python train.py --num_hidden_layers=14 --hidden_size=256 --num_attention_heads=4 --num_key_value_heads=2 --head_dim=64 --intermediate_size=704 --vocab_size=2869 --hidden_act="swiglu" --norm="rmsnorm" --norm_place="pre" --norm_eps=1e-06 --positions="rope" --rope_theta=10000.0 --rope_fraction=1.0 --qk_norm=true --attn_scale=0.181 --bias="none" --tie_word_embeddings=false --parallel_block=false --init="normal" --init_std_qkv=0.0299 --init_std_o=0.00566 --init_std_up=0.0299 --init_std_down=0.00341 --optimizer="muon_variant" --learning_rate=0.0149 --beta1=0.9 --weight_decay=0.0058 --lr_head=0.00656 --warmup_steps=0 --schedule="wsd" --decay_fraction=0.647 --decay_shape="linear" --final_lr_fraction=0.0 --batch_tokens=65536 --max_seq_len=384 --doc_mask=true --train_tokens=529200000 --max_steps=8075 --dataset="wikipedia_en"
MLP neurons of a small language model. Each row is named by its layer, matrix (gate and up: input weights; down: output weights) and neuron, and shows model dimensions 0-127. Each number is 128 + 24 x the weight over its row's rms, rounded and kept within 0 to 255. Numbers have three digits each. A neuron's up and down rows have the sign that makes its largest values positive.
After each neuron's rows is what it responds to, as a language model described it from the Wikipedia text at the highest values.

L3.gate450:154142116122110110150162096124142096108100106122123109100135111170114137155102114117166137109159149144100103086124174167115089104103119127103103146183124157103123101108163171095112115140149167126167116131168172129117123143121160134137103153135153131088138115110101144140109132139122104153114115113136133129142098173142084132180135163117152115106177135096123104165116109139147121107163
L3.up450:158135175126150138154161077127147178154126112161115091070121151194159134139094104126143132111115121105148103065126166137168135170141147121107139079132128131161116158161139144122128129150094121122093135153124130145110152166104108153132135148144169122130186142122117128130121141093114115103104130154144150107115150109124113163156120156095143111137157112118112089122087135149111160127121
L3.down450:148100139142147075088161113111119125079139132157131093115133192108072118108092086107158150118144156179133112140138172141138112089123176111152144092137119174158124103125114147096120130154132163137119159123126130114065165136144131114100196159116120153094141136143132154130086172124170096167108100129093109146104077116114106133130153145110104102137115156099140136164123155126109127105128
Description: Competition outcome words

L3.gate279:144138140121132129092125119117102152128152108125174183116120137135125152133157112111119168141147075138104139136122136106126111098127133094161108110118128161154142111154150111108128148130114111142118119131183154107148149141176115110141094145106152142142152089151097177169114057110113139136142086098123138145118169150054164114214138142083128126177065116166132139107137140150107155144173
L3.up279:087127098090097116118131096142104117138149169141134135124129135127150158181142103129122135140125095124133118101136099152131126112138126128181128097152108086115129122111142167091126112174156146134077102152115136149146136156150136111137094137135102107135101129106145093188072135099140131156095135169153136155117137117082187112136086137110138147145110135126140101085141113121124111138134
L3.down279:137168137088147110127128167124126134114136133151154114121093125130090098141119147092122086133178160096121127136086142106124103099111170130154087111118112161110137144135169154167133117150128126110116131148127137136127136120104135124077130101092147129079165135140190151126117160135117099069108163163130124091109111164112138132160169107142156127165154121140128122153080123136100088123141
Description: Subject pronouns and word fragments

L4.gate629:137135128143081110156141128166135146106120162113061146126114115155110122116139179139176138133129100124131170130140155119147130067134113092087124100120154131096144113112121114112153125120122148073105135083139142094126174131118089137110110128153133118156127099163121095106112170107188053146111118133102118116176129153119111126131171170122178110075146099131105147139194136124106119122122
L4.up629:148130159138110104125143102136118091112088119112128131117123066129119123118126157120135104151106095143114110125113174101131132108102117157066166098116156131193059118115115110076096129160102159131179104136098115117160130115121125132092156122130158096130120114127111144158149085109104109134145131151127096178168133135125106127157150121170143131119135139142151153173113114134140110174091
L4.down629:116112135150147146172117125143117167124131091091111139123130104117150129132127097094180120121134144089083111149166117134131117099146150126126123139138130134191101097109185111129080149165123123100146135131146157149097166136107123121144162124134174122134127142119091064153140106130138108128159119151179105173107126145145131088109124140127117134089092149141096159111148099129114135118108
Description: Word-start pieces before suffixes

L8.gate637:144164142166121138110109163168162102138093132142145085064083104130147107116140130130123169100125118172123132100180163136142121114126138144129128143128138145108132107154159111115097133105126174125132093142132129166124147138146095128108105139116160126056147096153141137140140141110126130132128135110087119117113092130121151130107151149139118132167121089160141116136155122146098096138120
L8.up637:139067133121135158114115139124144141117071123171153135103113127110114110123145139146115119151150149139100113074130139132158177163140081111134107135129066102117098122125134125133135127140152093139150122154134124115096088125094097120170135114122159112069142092149118149137079139171120130180138145158160073124159123157132125102153084135099126102152118160045131155168143114115128174132129
L8.down637:161109151119127116121146086097114143128109104116128115215154147126127107115117103055111094177127124095111122108111106099107135111119154146107060152153127106173130128097092120124116100148130110106128170125093089111135118124137153129082120105166095123148139135168109082127128075110161071075141157122161143132174151125115124160173129142141145113105163146133128132107073144170142157145126
Description: Sports stats word fragments

L3.gate575:135130156132132106135123109150125137118151100141103125122148177100112148137112133113129141127137102105136169115161130130135105135152172127122150111129143138162155119113129117181169150184107131091159159115111171144102117069146120160106115094114136134152123113121109097175136125149101122135124099120128148122111166128094140123139131193116118103119091121117113126134173148106140106146117
L3.up575:171113094091135145112115139104140117140102123116068109095139142146107155117093119110137090138131087102104145167142100147114155135149124129136100111073158142115109133116113088140148132164133151156121098147113109159136097120128144133125133098101176158098094151155187129186124091121080114094122123089122085133090113147114164142124114111112120148148128130100094144115132130124162112099163
L3.down575:118127108098108119123112136093138141143072127135096149134136141142086143165109139127133127139136107152097163125140126185145136125139083136159116116111128099156073116123088143120130142181096135145126128161103156150119095138140124068118121162138157119127106140139181153123141124123140112154078127116078116147176144147108147132109097126121130124133110160101114153137133119118146168103130
Description: Clause-opening conjunctions, mainly "since"

L8.gate667:072130096112133126097113139112127157131077139146108140134130115104158151157109113123124149148116127101093137150138154169138139147165059109148131157104111143111126146186078080116130104151114111153145141155103140124161150141126124116151163129148154136139112116189137180155134133134125183135118079147163159119117110136136104152095111093156162139128153119148134178085167143136148135088103
L8.up667:131145140137150113113187124110131122109116084164124145144112135140155154116119109121112104131109124125114044142143135133117190104113100107126119105120161162175131186161111148069115142147100104145138182141123144113171155165190111152167170135113167134088121132147102160123120127112109152128158142108125102131087153141120122168125101104090105110178130086111149144145107118132141132090083
L8.down667:126086096170144185092143097135205109144135163111103124139109140126153071134129123138141127112132095142100127093110115143084126144087103163103113140101133092097141135116105106135151099138115109181123149168132111136118096147115091104100107135171114122162115178085161141116130157151110141073148100096135111102149147078130129157129111140119146146122084125110112116122144120130120122126116
Description: Time-shift sentence openers

L4.gate553:101129149077165152161157097111088122123132145155153145138126161151161148144146133116145122109108134121121116100152120173104158104153110096152112161125116174104116088110173093106162178138131139140132185160127157124134097142121136181107121155124119087143098125151119150147133158171080124104153118148114092122170096157175135171159079085133115154110144128133125146133159118110091119153092
L4.up553:103142143119110153128123150110075157167173162164167124127174151117100135124151122149124106126118162155152141122116154121139124143132142103142093145126101109130064093121133101152120101106156132138154128096142171110139160145157122157112127126112129139184108112100107148139086171150153113097106107163147146128119107114127122177102103140109164153112121128134125134133190082105136167157087
L4.down553:139152100110125133124146130143170171124117139136093149113174122139066131132132145169103110149115144168142145098083152116155105132108114107146111108125121162129139144112078156128117134085139084170096164120082127119115120115126135075096125130155116118116134119113126116091093126084174099138112137118140130144108085124104108162173114166121161131092113081106136139149115145095105117092130
Description: Early word-piece continuations